Part of a small language model's weights: vocabulary 2048.
MLP neurons of a small language model. Each row is named by its layer, matrix (gate and up: input weights; down: output weights) and neuron, and shows model dimensions 112-207. Each number is 128 + 32 x the weight over its row's rms, rounded and kept within 0 to 255. Numbers have three digits each. A neuron's up and down rows have the sign that makes its largest values positive.
Before each neuron's rows, "fires in" lists the words (lower case) most often at its 100 highest values on Wikipedia text that the model never trained on.

fires in: "m", "medal", "km", "martial", "medical", "media"
L5.gate167:099137166110105172171152059075183115166189132138173128088151154125158153043166161186077132118123193139165092147159129133098155165126173190074082179136096113116112117104132140101188133139120098138159084162158156114106119104135182130112103143123162166114137086130131103081074112177134135149
L5.up167:162166185079127169135139061117178116151142130140123119084111133149220117114098174148146142147120196159162131091141085195087127168176158153132161160095049166099122087101145117137173115119136083124167134176149097099091125095203088126094118118048138097124148138097150084119079157122172130165
L5.down167:099114110161123142138141105099148190165163123153149100066115118206084124108107153163132107148121124122194145125153140109077184133119149159118125093113044089069088110134133128142159172101143099161153145125137210096124106103144211085121116144105125139107117166127093174143136184184127143102

fires in: "early", "late", "long", "short", "small"
L2.gate157:081166093105189144107083070090176123118140207085153142140063137093112110161114088178068131124193178068121116117154091109062178107115138123139162136081108167161078077113118205078119119117070117142124173146054116111140172139131146153195108157163116097154099035142108173104100150127138146144
L2.up157:088106123159129139113141076054162158090158142141122150162141163114105156094114144140101142120100179140167116163098152196119085145063127166137095116153062144115165104159117079085097084129092124122130133125134101118065087188123093108139114076138148107122210090107102148145134111138077100081
L2.down157:116048060117093109116120092119151118131118179136122147107114207056101136167065069157057103113160132182097122098096108184134093094102071180122123125176144117097105123102133116134127027162115122109160149177028142131132180185122112178104122135132107116126129163160131171115148123111137139130

fires in: "an", "any", "place", "located", "represented"
L2.gate3:137202131117121096217110093095161124135161123183125123165155141155120129168114130129075152145092173154121111063134176145122135167150218111176095095195053122059130090119104071108142096160118134099155137159037131053114102086105134125116116150055090145133110151100078174150123089162130094088
L2.up3:086189129147128095119109124143105119147118138176138095097115145135129091122156135069123177094129116119165109141163145115098096145124169140078096133158137098123122122117140178128137135135110090095130155097121106072140099162168129124160146118155099103176073200092131165116152152152131143215
L2.down3:096113118142066140139094138124119174124109132145160182126166096053207153147047128162140142122106104129104173164111107099142101103064161151103129131092169082087126132172144110158217072239179136114128142100077158116084120116117113140163104083099147095154131068099111140197118112122175149092

fires in: "there", "all", "these", "that", "which"
L6.gate122:108125110145123128113120169099182137146074091128172180137157110077136077121137143158110143103099158182111086078111140057094102173116116126108142150113020136098132106093208154104122173122108153125188174140156146192136200116100150104151093067156125037148046085107119144101119101169160109161
L6.up122:191122144176137144107100175160100117105131080090133097104127115077146180100126139131104125105135127172081183131148115041144076124148183136103118128143136133118168155127087125134164150117137176155089161102128135126136107088186143055131163101098162135089112210087137151080140055134093080185
L6.down122:095106113203102112165151112105183168171138097130111109215110109112103134142071124188135142117176160131143112141115139073090123111129114120129134135160138097165111104135092110103129112128139153150119178048131104134162123088148132124129111122176133179154149071141115175123133179129121127144

fires in: "that", "which", "launch"
L5.gate222:152194097152145081125189130156160144113121121212145131115117195153157156225163162121087174139124159160079122147078104107067101186134115147140122143128114115107136161125100173115122111084181138086085137091157085126045162181154184117099166133076116149005071109185120114144101143116120109184
L5.up222:154105153095136085150073146145129146171165092128141104143115136071176095085081068115140110097147084158176157155130184106158136073138184162154132116104107131108122068129184100158142168127113100135108095116074133130209130101173080111165063118118107091244161126080142103132085093098165153165
L5.down222:123118098142105116164172137096103120110101119186190127100140101206106116176135108169084117145120144169096183159122135101149129197079091127127182151170092114147157174140128125133107115118173084158131126164144109162104165111099152089119179141112164183003126093119111131174083169104115109164

fires in: "born", "method", "met", "ibn", "meters", "microbiologist"
L5.gate378:093117109137173104129119139157155208116120150146130118132098154136175086140119145164132126165131110138133151135074113130142170127102087113083154139117134160150147151149199185115121107126132107167087135083083183106150160181134188165104144124135091064110135114090097135169103150173119165171
L5.up378:079163091199125132115077135155145134137142087095107129124149033124110127106108103134118096098148144129140139145108115125135157200093125178131139099104157113143141161144204176066138103098165118120131142195099129127140128150146151149132200089148098115145108167139155089146143144113139132188
L5.down378:136129102157214134094164151114148145120110127105130101121111134082114092087078152129149145143117108104093115088154118200133133135192100153156097125203109117107128126117154022147125128117167103152103147164136131155127115115170142128103163113091050075157146129205140129100100127095108118136

fires in: "more", "only", "long", "started", "first", "4"
L2.gate240:151097048140157145121186116154169118124139142129198152153162122118067112114123128094153120100124112123208118147093111183118109128102121107090192129068194157205111158122198137113109156165151163192131114078097152133138146109075098195147095157074144151128167138115188084127119135153154132101
L2.up240:111072104179175154139123087141096185141136136058136102174050154125131123152136167096192091101137091115165137109167139197126122142151091195109091131118126151168049111132132136132143151130092172143149120108141129127176081096103151145129100150128102136132098138120071195126107153156144170151
L2.down240:121204106209116142159170106074151182155162140061029116069153178073127070129163134152101123088194121152119129130197134123124087137173084157132193121199111151157121125172135140101148132068146092106090169119064100061134150146135120123058128162119132153138151093183145109171145109144122164127

fires in: "but", "however", "open", "player", "due", "match"
L5.gate216:136107142124117154110082118177162128188154125103170155132167112177150163079133177127119070094134115089122131108118091141085127146078134168084101161104131107094088105083113104143152131140165116112194107102171139145153127128155141161201126135167132083133075112078142122134109140155141127197
L5.up216:170087136096121146060085126165151137100097136144103153125154108180082177082134118162131098183114105118138114190156120125119148133109139176165118196135147157105047093120116074179143166108140162131161165122084139136167109090145167148090057138085128171181106073106144141181105161138180145129
L5.down216:037165130199134091087180111099175164169136170168117106148161128129125099132094108100106137139099157145083136076074181048124151131118169124158170140144154144155158111143132139124160096137139146180145129133111107157169133100130107135106103110093141134155126076070047152078105094151143138125

fires in: "not", "t", "noted", "them"
L5.gate51:115096191116159149111158127103141141100172131090145073105123151122117137067079152179154140112162122071158153151164093135085156169169086170160027158100119131181170114182151186125112138169148088170185140131138152063145157113133203121159131152144162180133116160154141138112113094134118154189
L5.up51:125101152127101166121195191140109078128153118079129060147073160133106091131093221182140121151127132077197115159142079136147108094118067135082048116121127197160189146175156133125156173132132145108161120151179112121133138167113137120129098156098118144097129147156143113161087106138113093128
L5.down51:083164106165133114121185115120127136086117146129105189094124166097122142115129101146171129126102113067144192131136145135159146153136089189123103130102101121163107114129149161164148160073135164116238100118167156106139129133181100170156176069132153170149125139129115143143117146131137083152

fires in: "used", "use", "game", "provided", "uses"
L5.gate315:131122160144172163138142161137120151119129129081155058134121145142111134098114128160094106110133131121167112153125122147115117150147162157124127136137086129130098114082137080101096160133068118154183172148169101146137155109143164181115110113162164089139071109112046100085138122127101134177
L5.up315:102151137090163102098109054161077135127140112183117112173148113139148145147135115097115050109176097103124118128163113123161094164178140130170155108153120116109176129164128175135135128111142164089100117086157113118192124148147133092153132120184157164031081092159124055177072124091114182096
L5.down315:148107144139092141070162138113058142065092099136124137169158059141217094125128120152180166113063166153156060044208123147178071151139119171143131116098138187138150147145115100102129127126094142123116136123136085135153136111147084093140083062117220114124093067100164145120132133179084132145

fires in: "as", "executive", "upon", "overall", "except", "national"
L6.gate262:127141148069078113132152088085101094163111117141162187133134169123128156135111128131126097142144133155102160096142137103110158071161143070128107076131144069153160119163151130063085128119081131170135090051126077079100123123128119176166108112128125117108183130130185122123080098104141093176
L6.up262:156170177155129159124157170154116115145158149112125135154199138144200113126128144171154075132165130119121146078110096186127145203217140142162138168147148161091119103125130147135144061180115138145129147080120093115063173132204130158126104177208118094090180160127110123143103121197099151144
L6.down262:066132096106104141112116135131128141092137107130135169106107125090118137117152190110148067120105078107110094152135164173159114169126164163122197151142111113091141170081152108141178083100118160119186153132117154057111106127111178135131105127094114132136120126132149104090125124107159128135

fires in: "also", "only", "later", "he", "it"
L4.gate271:112094087116182100094102080140169151134121196142129114101126137153100130122112135090147140169076080081174185102145122126158117123212127103119096150095065162136099173135129103082203126161110123211127121047088152098145160110071122113170154180124116082141149120092088148076115176137099149090
L4.up271:155111144151175120079119141107168117133135101181101132127186092147089156131167178124159082117078137104057101193100128074174146134127165132096073159104053084086151107082059145135115152143104107122099119144155163095127140165181157156144104153208128137113116152093118076096112103116181103118
L4.down271:138121114139152095119197076093142125169171137178191146136136069135127167128109171110172158100111138118137135135122138124156136088073159117099099124138156058178141124148151117142121108138126144096090157119171124137127112203188142141140105136061129104149078166096146123150127152099120163155

fires in: "national", "american", "european", "royal", "german"
L4.gate249:111133131176136110192103078155162082102125126078131153132149172109127126109127177110167134125126140107149102116105088100094155179118111131168124140141066121065160106169158125135120102113102139136102184164115129150091142102100081116110074170099147131153085086096140133116158091150075156111
L4.up249:122122113108154060105139074175111084119109099077124182171149172088081123183144154085106128124126125153141160117095121093099055176128161155124184125088097132073099133134130098117089206151068114107078128069116188152148180125136136168125113172075114151134092130051096149112146105150087126141
L4.down249:058184182106112113141140156105107125097123155148089213094140105143122166136159120123100129208107064107088059154151154143075130147099114110109122127133130139052131146136144178139115071155100119140145143128176129181039109111174138162152114181085148158109135181124143136105104121099153168164

fires in: "other", "as", "two", "several", "of"
L2.gate153:139060157122172094142066096138136089158115108177137122149132129161135109151087132104104141066100140096094169065133151086140070091155173118164142117105078090107151083164135101148115101120145109109186132099039123097133143136089103106122143167139170141114100156146081093144106144103048121104
L2.up153:089084076121100141188141075110148178105104140094153125143160102163167104091135124220097139135130180143112161093059170175168176105099128153135091172142099133163130163100174115160172184188177127200156134126117124128081168119120130192123104127077151139095115127142079187105107183108102109121
L2.down153:136118053163183137074124152137127090146122118151110143107134150136067088090079164112139135125147101121131142112162120131206147083100156101090115147154152109143144133054129076136126159083100124112098086138105139068098116136135133115130114135127148161130144184139106153065122166122127113180

fires in: "father", "within", "daughter", "whom", "cousin", "help"
L4.gate360:146130100156117146105171138084181150163095129105128128138143158101151129151130104082116117199073174119121104163088119136124123106106123117117176083151070052187221116140100119125157153106136095102143115112092186130134161127177149204142130157151050166067149082185111112149117067055112121142
L4.up360:119208134164140142089136153133133093120098180102128198156192142147128146123099146100130123109092195097140139139124097163102166139159118144118113079165129149149121090082163113149110106119116145175082127082064137143118100138136164078114077085113156176142149157158095113163100182170154137156
L4.down360:047159155156164086160147141177121233113123080146120134156119093108093114176089080132135154135163073119108147176104177127151170115132161086094137148090134133134145089169163190119142147173103113105113095117139176098163141084227086099122144124127124195113149088204124123173101098089120135097

fires in: "states", "republican", "upon", "kingdom"
L6.gate277:119151197093097110107175060177148110120113144117146155163133151207153177102161105091088066103181209169085124123134128115191130126151160076104081097116122106090133156146119159113134101128090138075093106107087126139119111112135154184133131071123127094106138072121183085075107131177121130184
L6.up277:152109162134093121088134098135105176108138150113135085112147137160100129164147084092132125117151111145132125132126132126124094112176174205168138143122153161113097121136110103099122083188125149123091123140101162080125134074138166122108131132137086108102215095148081104114111114108093138088
L6.down277:088107128160136132095101215173140098112095184162140149135081089139092128141130127098201140141119168129103091158098126104067108136135109111146101145128118114180155143186124109116087125049084109196162087053118106192162152047132129144160170140107085116087180117148109144145158119141112158109